Weights of a small GPT-style language model, trained from scratch on English Wikipedia.
Size: width 256, 4 heads of 64, MLP 704 ReGLU, vocabulary 3381, 8.99M parameters.
Architecture: RMSNorm before each block, rotary positions, capped logits.
Training: a variant of Muon for these matrices, 292M tokens, 8896 steps.
MLP neurons of a small language model. Each row is named by its layer, matrix (down: output weights) and neuron, and shows model dimensions 0-127. Each number is 500 + 25 x the weight over its row's rms, rounded and kept within 0 to 999. Numbers have three digits each. A neuron's up and down rows have the sign that makes its largest values positive.
A block is one neuron, or neurons of one layer that tend to fire together. After each block is what it responds to, as a language model described it from the Wikipedia text at the highest values.

L6.down40:496507517464482511473479500520474536527530533468480478489525498497480522522505524496517511521490481502526512486490482445488501480493468481501467495489488479509482508521492480543533467520488485497516499472501490512518482450501518517461510454536514479488506468480462468478495524506526503485533527484496502466517481486517508529540458469504490483514482484461543479505420516501476458523530
L6.down57:529520513509490529446499543515537494483513466510494499501499514497520495477498516512526533486524499493502468486502496505468514496461488493501467553485491440533506520491510498524470496501512524507498505474497481482499529500468505512447505541471487497499510489508517501519518507558510482508493490488510512499467497556472503467498510474493482515502499476490487518520513532485488498458480
L6.down312:492488506520521478441490518471485513465521432483495497499466511477483516500483496485537514466525451519499473474509563515475501496464499502501483471485495502512508564541514486533472494484528495507477507540496511463533504458504554521452502516465482457478529519494489442458527484501525505512526532505495523484479515507462530541516464494507489501467504488511536547536520471500465451519507
L6.down377:527494504487499508536539513484495475482538480513461502518467462481488529501480515484529536505536488535508495505483489457507495512446518478520487470480514470509466496467505543496466472543496490477491499502505481467508529501538486510496550514491449503532534497487519425470498469514529504494493477493513510496523510505512463485475476458478525497453507476448508511482512518459500520508520
L6.down483:452540527518487510535508529485489485518530436505523465495513483455519517468539498529525534518494529524479510501474514467525527517475487511509502470546503522451473504458501461507501514489500485569495469536508500506526480475475486492509540499501454486489504461482515445423479515472492495507504465482492513464478496517491484501499500513497503515524467513527506513484516494526493464494507
L6.down506:516497511481499506487492472475491511491432490469545507478490472486496476512514522501538558523525518460533526517495519519490489476472481504533505505525529535500512525561526498496492529455462517576494445510519511505502486491475464484476444493528534485484538489462472485508482506484458537497483489483547496480486524479495467523500463513532461524522484522501505498523539514515472515497546
L6.down648:527526479497532460473510457505484496542484491496465499498502507482516489463442546448493491519499452522503500468547451492451491495468505491556512478490507478494502492507492505484480494496473482534521476538484482468504527478505486522495499515460499493524533551446508468487501515471507526493460519469505560513465480485505505462465466529538496474491494544485490549520523524489510507486470
L6.down686:549520476483499510520514525483476501526523494463547504522501481498459478485530501480532480478496502498483496511486541499462503507520509513494532514483499481476484495514524562533497513529506462485520466488518503514547506500456501486468497467517487492498519517488525426504507494491491556495538488460542483479508509494482517496529500513502509486545506493511492519486500499468527523484477
Prepositions such as in, from, on, and day numbers after "on", that open time phrases in biographical or historical text, as in "disbanded in 1990", "served from February", "on 23 January".

L4.down49:494542540540444499494471501494478524514520479514500516507518477584446490481505514499520505514468489518505517487486508510484489523464470490497492517487491510522477496536555509460535547465523548529516492492530487502504536491501493478522496523483516504494512501473512520523498476500533428469539484479496492458491488520468517520507514475504474510510475520458519531494485479463497503495466
L4.down511:541506477535462484523498448495498515552535503488529518531461471521525474508484488534474554503504527502488486480533503462476496466471492500520523517479556536493467510489541451478537507467544511494509475452478502519508500521490519468478493479505535523548507525469499516488507480523459471495548472513506449474503499541522492483495534455516496502484499480450464514486490474459506498500514
Final token of a word modifying an upcoming noun, such as adjective suffixes, possessive 's, million, first (Roman empires, England's coast).

L4.down338:516499508473537500496499543443510512520499445471479475517504461455472515522538465519518546469510436537486529500503485481539499462446528509515482486491493514455502527567486484537492520520499516552523487540488464537498467527519496467510494530495469522525552471468517465448510498491494539508501479538523521485544507467476480479508522484472557497497472534486529505530495530496501483525520
L4.down462:514493458461487547505504489488519499512520505504512494500530497503506514508489486525550501463514468488487597501481476516504479502515501505433498522509508523506501483524495534534495498512478494509517486522493477511490472554538502494484517511475503528514503472466446533480511502506539524511570475531527504464508502474482486534524552493508533538558541498461539498509508535481485511503483
Forms of be (was, were, been, is) right after a subject, before a predicate such as a number, participle or noun phrase, in encyclopedic text like "density was 3,890" or "It was released".

L5.down262:478486480517527533510507551434479492452513504486517515515489499506530463517526474505505479496513512483508497466483481478462467485474494495514512497432462498499509505544480513502475488461492518486479524509487525485487543484514472528452537494531549520487445568518528534513440514536507470492524531481503499506491489499491513467489483524484500482477489462508489485477468491491485534506486
L5.down276:553499499501490492486498516520487474481488497517493499468509514493495529464505539500519481520515507492503528476524513507469491474498469495512513471469537484503503477484481512548473517505511519524477467481519495462524503512473511514518505520482495538530525549518516500479537475523484514549545544498458505532506511539568509498499487520457537504495489500480540496489474514517529501461469
L5.down553:489528434485462512505530532516530424513529527490489539463512477527471488523499521494497450534493554511488494495462488469514535500501480486467491505490548497509477507515505490544481504489519472526536516512532492525495502524475484488479542526478513508485495537532490512512489559508512465469504485481456425473480533509499493520494476551522489481491513495467543535531477509512496546474477
L5.down635:525488486518484494517501504509505484504494521490486521502513515506474503491518566522532497486523463508491466506517508509480524500521498452442494529442505482512509458530499507524507506482501520477490519529530473501454510465521468521497518470477455531497507516490445495438509552505568516472482525492504487499535492476460575474530448484476507515519494465490498480490479505491515518485497
Infinitive to, modals (can, would, could, should) and not/n't that come right before a base-form verb, e.g. ceased to be, can grow; also in after found in.

L4.down43:502476456513487510526517513512498483474493525517480512535496491483494524467453503551501467526532519508515521467518483509460508544495490509532481527519557494490504521487453546504488476502543506487470460550519483473514530537471530503482467512535494536491448497468521509493479496500513462517525530479492438511541478537498512541509509514526464516484508507502517509485523515445493488483481
L4.down692:521448438498509449485486496509543503493500455508494478533459442498528470509479526533505499518458498507479511513502515483479508474477449497539470499489512557489487535467467487512550526551521533513510485461559487493501506504534482473484468505511478526497521471496491451482479515515526451507531460488482511580548486513545477480544480497506498522494486466487515540496554488466469474494487
Word-internal root fragments between a prefix or first piece and a suffix, as in inqu-ir-y, requ-ir-ing, sugg-est-ed, num-b-ers.

L5.down168:487487487485476500528479513514503511485498480431510528496501503543517500540521479502471525523493465482465557424546517495487483520459508494496530530472493529522525514552489546498493509507527501500474489496506464520446510524556479482508514481525467523517478512446465527513528532513517487491468471493557496504505521459501511520519499494511527447488503473483482475491491557480488514508562
L5.down287:506523496551506474535517451507512524451470553527520519483499498527487527491547505477510494477555480522494484447529527484541532494480490466497475492504499516527519475492508474550501479515475494473486467481459477471527477525526467509478501486512506501500513476489495547515499528498545518476550467554469502494506513499509512503520473519450518487488529496513517467511497515525498487487485
L5.down297:484501508506483502573458472513529541519466544543478523556469445495528513534496503504568517467519528471494496509462500486510485486516525530483490503494500511480494505522516501484523501541517440538448476518487500536525479512456502465447493502503488477479523499526500480506502482500520507488514481498485498465516475530494506538530519463470491544506480521467475465518520489445501499509483
L5.down673:532485482497509523555503453492500526487485457529491545517491493477464513496486494497449521458502493481519457530515515483504490506526478465511458505448527543493497507497477463537467497565525539492456477535489488478518499511517506499498509450495497535490491517445493537481502488495531532476537476502498465520498510495501481496491517475541506513545525490514473488512486496479539475459502
Auxiliaries and adverbs inside a verb phrase just before the main verb, especially be after can, also been, to, not, also, later, -ly.

L5.down100:517511515511486525474460544530534535523499511520503532558493522516530520515481477500466455503561521527529498475540535508480461520481464485506508479487518490508483485468455493491502493479543546479490445506510501481501488478483475527498501526475476497518461443495518468470493518507513498524531486510474477526487469478494507469522520511543505507501527484506525526478500517488500515501524
L5.down386:500496503463478527511451513530524484496493550465513491521488517516477543545502524522510525487500559486507516505535509431529479533473502469506535505535505477472482458503542461516442484483522516489499473537511516498517560500529488470490478538498485467524461491497508505483497485511476470509491516499476509525537462527510485478509458510503493529498451501581532543479523510517480532482505
L5.down442:501516504525463497521463504476479485510472497493484481510505503564510484527521514476475492507502526536516463468486502520479521501517509494500479503501478548469474484465468487444521527542486490484490487496523519515502505477537536568467507504503522456497509522488448506485516475515514474518484485479470502502493481517480532505480518484487477500550512492523519540494520431491456503530489
L5.down519:484526562515464466550450474499459522510485504545464464505500490491531519484494487486483478432495482530503488508502491484499479481467498502528499482481501545521474499496530501481508476505534484501473483497476493476493519503500545477423532511511481475506539522515463504493527521512523481529484463489520477473497489496529509529475511533513488498510484501468508497473523517509466504490493
Middle fragments of longer words split into pieces, coming just before suffixes like -ed, -ation, -ing, such as confir|m|ed, inves|tig|ate, reg|ul|ations.

L4.down409:493522508487541508519480542480460501542491501461509514499514487510453461490507482471547499464494507491459530487453511489501473508497496448520485492504527498476528527512553492500503491516521476523502489506493470538482511518551490535515483501535463510505524459505444541495536494540493513464534499520528467499550477475499474515557507511498486514534503472475476456466508510467488490484527
L4.down524:505517507466516525500523508580491476524491543554500529511483484443493511486457507499531512520426482510476484482499522517481511529531489526516495490486534510500533503481526559470488517480497479442501473486531499516522542512536513491472466467527525506492457493514496505490527509512506515513488542487537483491521550470482494513509497503560527475489531474531509522498491431498508471530531
Periods ending a paragraph before a blank line, also abbreviation dots (M.A., i.e., B.C.) and "em" in Memphis/memory.

L5.down195:501479502510514564525509468496467553520498516506503522526470464492516507518453531475506529507472486522523459488514522501518449517489537476500486487473517527476522536512510511512511518522494537521523453464471530497494482488458502453516462517507495512527494504518470465519546510522484488491503472490561536529520506513451494539488510535510523493536468512469486503541477527501503477489505
L5.down267:498549526529458496512495499476498473524492458555512517498519526514477524496479492518498501460515506527489484509481502485487522492482504485497492520515536499477509496489507507488487484506499535454497494485489489491486494519535465462511501473481489482525552503471518536519510462471512516504502513454512454461489544499540508519479516512493483496451508529464501548509490498488496487528513
L5.down291:502527517493517539498495528541508514471523465498448497480510501554505526443494487495483511494497470483486536498553465510538487558543534486467547499545531466506509446512498508490508467474482452492475505452486474570508479488507475506494454535477484470518505508480504513498470520485464492511521527508491486523500514522516487543475521464519465475518467493498499484539508539534518523510490
L5.down636:520519505507466516520550499471516464500500509498539524527520484547475450479487566487517447494509483519521507499475500494506491523506539510531534477494539536485511410508516481525500461498505543484485471523488481488491467510513506461491486484461513490526529475582497514508475451498510528501513487490526455526528468515498486490522458519473467474450483515481491477525511499480468514465475
Short interior fragments inside words split into several pieces, not word starts or ends, such as bu-d-get, fin-anc-ing, sch-ed-uled.

L4.down135:507512504463520541478525501517549527490522512478481513476530519504542539493532462475521529489519515487476529527533478530496497535473467510486495510431497509507536473504445554526481471536480504517516475534519557500496533496485485522474534505483506482488485500476521490474478489507516467492450501493499516532507495465544500509480485499490491490460498485479520524489490519485476472520504
L4.down680:549511502498525474496516549540489519518502493521505558535502503531530530498511501478515474505497536494489540539556498518503432491494518482510495532472502494511486448530492522486528498482457530478510455506486507490484520515511504478499492423524507530507482508549533503568464467528507513499526493460504495485481502522514518469524506486485482489469472505509524509490479485508531481520486
Short consonant pieces (r, l, d, m, g) inside words split into odd fragments, especially names and foreign words: Pennsy-l-vania, Hú-r-in, sy-m-bol, bet-r-ayed.

L6.down61:455503488497487506493491473488496519515507492460515482493460438498505513473520518512494489517523531480518524461531528499499488519538491480499519499498498515493501503540467508499470556450523516486469509469431509519508524480502527510504508469499517475483496507473502535476518496481532497514484522505490471513565515495545506559507475480455467485516502487468491518485476473462514444467510
L6.down113:474444454468456520465511500521533548522477480498489511447476479488556464516480484496494509556510488522504485525565499464495498497474498512519496512509520562542527487495499509522534514506467527493503502494478488475497478503476463518492505478522467437477511443492506468473490455467521454473516510488520509536484522501485505475484511524535460458541471468497482514515482480526495494540504
L6.down157:450527501502526550470453517508499547499527467536529527495494473463523495496545544467494495502534495471480472481534481489516475519522509495470526511499511516472472482485477440522477522500509526509508509494486491512530501519545507457456479478483449519500468527476489490497516488545465479516475500496508478491506492516505483532465513471510465525505504518476513549483489492498514501494498
L6.down294:530514541515490521463508538515480476504508509484509487548498515525548492518484545465514456500461515500500513497508482525508509509515524550523476528538535522490513557482483491527549449489480501498486504489551489458506540474514535516435481567493497476521488519525461490508516544498483499491487467503496520462530556558500514526511472524499460500468465455531532487546498496533468475461480
L6.down476:537503483497524521506506533499520484522536487471499543502460507484470495482502543501500498486541542503553506476526518509478503488495499439487486495518524516503448490525477515525510526512545511523486539504461496486516495516482506469503519494503472530488526479513482506483528494483509521487513522526507467482486463509482506502529480487497507514480486527505495510482552465521468548459493
L6.down554:471467504470527469453504469502462543520479473517484515528495510470508502546479526468523488497517526514504456505528530524497478488456459488535494532519558502515555473507486473485501507558566491450514518510484454473480492494513500531430522524474475500523507484461516506519528458543512495492489470479509467495504482469482512510544460487548547508486486457474500504455507471507475511523473
L6.down572:464501536509518491462519503522486512474514498522495513487453464513520487465453491487462480496485502477471559455477519481514544520466535471548493515505521500512508481536521514539508531483443480516552497473520489547500488471541483492522525546528498501538535499508511516461527511474446490496493522491491448475477491497480533493523518491517459498491481505488501509502506476512457504501516
L6.down687:516491512502508490489473481551498493478455505512439499499487512476503503506477458517550502469485452524520477546509503456513524532498484513521524543506489489486520522508504534502541477482499522493441489526512558477515530483503499484544483510508510491529510526485516495420453475510517516502507464471508521530535497482532504479534466509502517487485535518481474495477445508506475488520508
Short subword pieces inside longer words split into several tokens, usually just before a suffix, as in impris-on-ed, lieut-en-ant, rest-aur-ants.

L6.down90:514501502475507524483474496494522458505478516523478491529471479518499511488482504481485510501476475486518493482487498504465481540506515464481519497469499491492484507495488500503468530511489526502494468513491480537467480516493504468493488466533510503510431509528528499521548523483517495499469484477512568511507488500496510503472469466486471462474456502525492523458462501512512494493502
L6.down125:507498524510489488510538478491475528472492499485466509539492513544485474494496472462502519468464517455508445462507470538500508527481458483489499510524492524500515509555496483518491458443482497471481498477495491507482558481455530502473521505499505503505504506500544423518448495535475520459533520492500526553490490507512511447465529468515488490514494529513522534519491523535473531468452
L6.down154:507499526505513486528526561517506497486508525505503540539469530546488564505508537486518529491482490526493498485474522485551483515468477501534479523500478494515485507515490509468500494434573497529475475534533546527534509515505523529521444476476458492507455475497498505499533541499505528502513505514500507527555477463489521500528490444493458519494531476506454502518497514492529510495487
L6.down218:470498493474502557492455519504542482516498483459502449464480500500489498490486482496486533502493538483514504515461503526523530532501520517535483468478474502536519534511526461469469521451469492517503518524504454480550519503516550471491463496513491443505467507472503502533542509495455491485509503527498480487502486495528483517488548472480475508501510501485505530498500467483503520425507
L6.down452:523547531518543519483491561507474507509455482480532534530503479520508488496498486542479571508461481530516524522521514500535525445483478482497513440493443496475494507516465513506542538522516471502550499472489490493461476494490488471541460485520487507471549476494512498509501511532510505485497464513500528476533493481471489483461515510503529512499508544474515463483482497471518525522470
L6.down568:513473494503527531479512500515471485538515521485529491481484496514490564507503503484538522476477493505482473489510505487501531475507513470509532513558518533523513522480456541523461531526488508576515481480486498527474467491521469452523491517497517504503494491484513551499529483456493476479521507500505468472467499460488517500526472500452464538508459533509484521461481474474468555486488
L6.down621:478478499463506497479494520532497517482537520450503475489454525491474468532484557535518527445454535489487508520526496530498523479521493481488504476491467480482517504480513487519493503489486453520536475513510487520478515504442504543460478516486510546503495480531480472490522472493492467513471472518453514491474511490493464480517507497454481504519495487497529487460520500485491524483508
L6.down627:465477466489507506486470452511509518537500538515543443481472548507450497495474521475544529507465499513538492456533494498513490508567557495476488471475503525487442489472475482510514470521493513513542480553515494479534506501507489481442493481504494516477477435543493477489499454552502494500508506516518500511527461514514460531545458505477517514529514480545526493518477502504531499538501
Short subword pieces inside split words, chiefly the letter d at a word's start or middle (bu-d-get, d-omestic, d-evelop), also larg, str, os.

L4.down375:507511519499455477510523514471506504487503499464507531574485508502492492507504491537508519511454500547485533534498465497553494472516468476468497473491486505505479519515485534507540483494493471461483455496461512502486536510485488509494524499497541490500498486505524506501518492489530482537538522494480475506480531495519484507494502496544505463516458488520521498528506507477526502493507
L4.down605:463514490543508452519536495519502492495489487462502513508542480511536462497476518482491499523495496488490541486542525485528498514533487510505526473481465469522499512554504504540498502513525492518506526477464485470456476495533491493501509528512464532514549528438515467464493505503485530501496515490445504530513487499506464488505491524507490522522473497537531495528499496518477509557489
Prepositions, mostly "of", linking a measure or head noun to its complement, such as years of age, acres of land, start of the season.

L6.down22:505503526465454451464494487493534468510523473489471476501498497496492520474476505501508518484505480501492503526513496474542469484490516499537521458457484464511499519486505535490484508519538504514534524522461478469522535474482529493456445514510464496456514481477502494503474471546510512459506501531519501473525489531477490514455524491517520537515508493483482484504464481498506494515459
L6.down184:516481488497457511516481495509517475531501458490488483523495473508454483544460496497512496443476392486506454513480500498533532544474494513505504490499502506491548453526508522504489496511513551488501525522499493476507506493468447498497498509493450522513481484528459490515516476487535515482543526487553495529511549493488501481511524482461507527510494518476471538471488527485510534462475
L6.down211:535496492520466548474473460497509560476519478495522478483490499474538505487509508481456505470500463498476523490527507492460450516503455509518484526508566490481475485479538509514460501503463533491487511506509537510483538487501514528469481464499490504486534521481475514506525504500501517454519486469523486513540510521475467475546522479489490515472515489499517540497522515471480541494480
L6.down266:490481495489484495503530479474502473534526490503541450537485479495523500487511505483484508505473487518481466483505475494464513494491504476473493507491509478503517512522500452526515517476559479479500527524477547485474483465463541498463490516492542542496533525566485446504516476485543548518490500502520529540558502474488493495503480513480535488456491471518539504493489486506475502527538
L6.down271:516482517505441481512482487429477488533505508528497479490482528504484492474529487485465517549532450468467518501477494508468493525467458514452453468521513501473493530534475489488533496533476509502496514508460493519504511505491486485487492480501491521495508521497505501443501478518501451510453489482505510458518532494520530500524518514492489510508506514472505509517494507471471497532495
L6.down486:498550488484535510492480491526451512516543490509500509463496488476521504560526498523510513466547434477477460485499494542491492522504533459528538498484495509504508472481495500504485486503531483495543509465557442482467533545507535508489506472515481475466508535494521487491494504506532533459471513520513508481507503500524505482510454475495459493475492484509536504530485531440465480522521
L6.down496:476496476482502506488505474464533459541497509491512484531464465484456476526500471512490457510510494509489470502522520514507518478523504483509512519530490497504518511480520511526466500495447483521518521563478505468517476523475500519493499534530516465507478458439532507480497492500528471489485525478483506493512516483529504528559508518504478510488473519517528503552481460495469509484489
L6.down497:504548519437482518505467520508547518458481518465543471498492474496502478505458486502493515491512441505482522491510519546511462465445501537507488474509494467509491507495513477476505474495538442464487493514505459473511502516505526524489489524505545503443491501425520512480521472479535494491492428522540492476479486485510521502508475506497522479487554487514467492504426533497478492458518
Possessive markers and determiners such as 's, his, her right before a noun, often a family member in biographies (Hitchcock's siblings, his first wife); also word-initial fragments like w in winner.

L5.down76:492514488475475521503523497481497459443536513511544537484500474542532489494520519481465490491483499519474515470521537449499502543469499478510497535504475483517445539505529490501459492509477489472511492531464477488468498521481503503456512532504530533523538491457514468460488503529488532477498498494508521488497515521511456536460487503504527510504470478467516513466504516448502505495471
L5.down78:512513519512497467497494538537458506519531480515522487521465502543477488480527485455532523524485527529464555473492467499487535505447520526492482503495490512487467548494497489528535504495482477503477481455467525433515524518514545511462525456470492514460493553539524557500500488487532499453523447498497539515517500476517472524498492486476502522491477492523509498534515482510524504476481
L5.down222:524507510464517471478503509498494506494535504490495484500514480478504542495494497463437524482478495534467506503495515479472512464501494550515498497511474486531523514451525510510486500474516515527459530511522531450479492502514484504461479517470495479489536486477474469497498498500459524446469527525505480498484530480475476497486505502510486451496556527456504437490518458493519472496492
L5.down269:479516544477539526510490513460519527469506425509535514511494514517531514476501520467514506517483463520514499489485501495475506482437474521491510480481506490505501499543530511518507513505523508508455490535495510537501527520469530483491543544483507521496534567493519464465458467525544524465484493504527464435511479534507518472533508550472552514477489492502486496514507512507510515508513
Prepositions, mostly "In" or "in", that open a sentence or paragraph and introduce a time or setting, e.g. "In March 2016", "In 2012", "During the 19th century".

L5.down289:528510486525496537473529520474497494540474542524472474467494515477523528487472477501468507506513509539506461511487538511525521523481484507526491510492536471508504504494489526514464495499514508492508504491524502469485506494531504495550484516533492530511448504500498523510531481510488532441447491537531495505509457481502529515517489507475477511469542556536489519491502495480491501533501
L5.down296:493479537473473563524505496489519517475534520518551550494460516535522536518491553514496448515505505502488517477511488513495497498534490516503472472466452483470488456548502490536522528498491482511494491513531520531491486471509516491512481519462480487509482499475488466510472498501444508491498503515482492500481496506433486536542518510488505526530470509505521512500515498510444492500506
L5.down305:476497489550478477499507485483493493479516448510486483480478525538491496512505483489528478536492499527471506492503561529518459535480480468492501496509481536484476482482505518506537521536544488513516536529508465458509528560459516516481545512496509513472510487474504503478519489534531498482534514513468498488521518501503534508531467511519499496545497531474516506504545520488489478508522
L5.down570:509535485518491506524459494471524540482480450490488524534531481508438515539469538481490493488533416492482496465503531509500501488480497452511499508459503523499497472482513549465526529457517524511494514484557503480489475482513510502486503524483505505467509503495463524502484493506549484468506532481491519523506493491482532473482495522522490531491513499518496501473521487479513545532453
Possessive determiners (his, her, their) and possessive 's, mostly in biographies, where the next word is usually a relative: his father, her birth parents, Schoenfeld's family.

L6.down23:522509496508511498501504511498499550552521475553505492510533494460499511468491484544521542549506524490485527516526477496508487514514491532446537526513526468496516521498515505470542546558482441480531527485503532512502499520503542488517491460542489516499510552532500498494545510501509497494515500513535463496540501497500513437464519512524512488513486500526490482523499527508496513457485
L6.down146:481517516526482488509534476459527495519514492511477504488483454534502493499495519499478479476486478478537497520481464517483505535492501482489546539458529505482523487475476501544529480479503480515516501508474528547515517519512471531480538478515559504543481487497480483471437470518503525480504487474490531483505501506525481452497476533510507516519486495456537549501553511459440525497492
L6.down204:485515522499547466499477472484500514473504517536511494524520504493478529467513464514499486510510481530501524520447495528471484472447491513462465449473512516496552465502463478511513515534484483481514540528498526508508469541484498495521503486518497494494505525516545454474526491459457480498485516519499507480501508515495555513490502503481485477509467434487543466518497446479504519509472
L6.down384:535499443486508535539535475517515458474512485528444491547482536496520513501501525484488532482467471482526504514468494504532503482480486480512486495501485544519532508479510547508484507504493450503488509514487506503567465540477495567471472495504526502537519547444459527438532508508487513524506507505493498553501508509479547513506487536535476524542497469520536471517488501492484513514490
L6.down440:501490449483518469487488506464470517521537501529486530498531514555440495498441501511497470492514523489550511526495486505483526504484468493513499530538475512464482524500515504469489521545550451494507470496494515530461484492481514487501486469479530489520473504494496494475496489446531469506460524474505517486507528526520460531499483488472473520508512454512526484515471515543514527501517
L6.down474:499470475510489518519481510535478458502461524496508516526497483531531502536505526504545460497557439470511527446479521506496527525502487498495506549489484494493511524493526517528447492565509500463511550500433524517528480554515532518472507502508498501495541501453486516478548506501514532530512522489506510536510529514508525498519498494493514481518513472508493544489519496546467509470474
L6.down560:489519537487508501495520482464522470538543522479483496519477553508506471471509489489512464482552450513490511547492463489489515464464488488503465474495549500485505484465513492503528481466520513456480532508485455513512495507498474444475525537464494464471510477490449502495504509541538475532485476512512512556509522550523503502495499469500532538501512460517512557560475454491523499533510
L6.down605:519515502508458489506517505473464498513467501523464506459528530482503557508460466546508486493446515541505504502479488466517483509554533515495478475492468504465499517490524513497524442518501544445472535495515518502461517446459464500495472506517512509476495517509495519529489499462477487491515494492510512473464515526507492501474557531540498507482501555518513480508503529476556508493512
Auxiliaries like was, were, is, been and following not or also right after a subject, ahead of a participle or predicate, as in "was assigned", "was not selected", "were injured".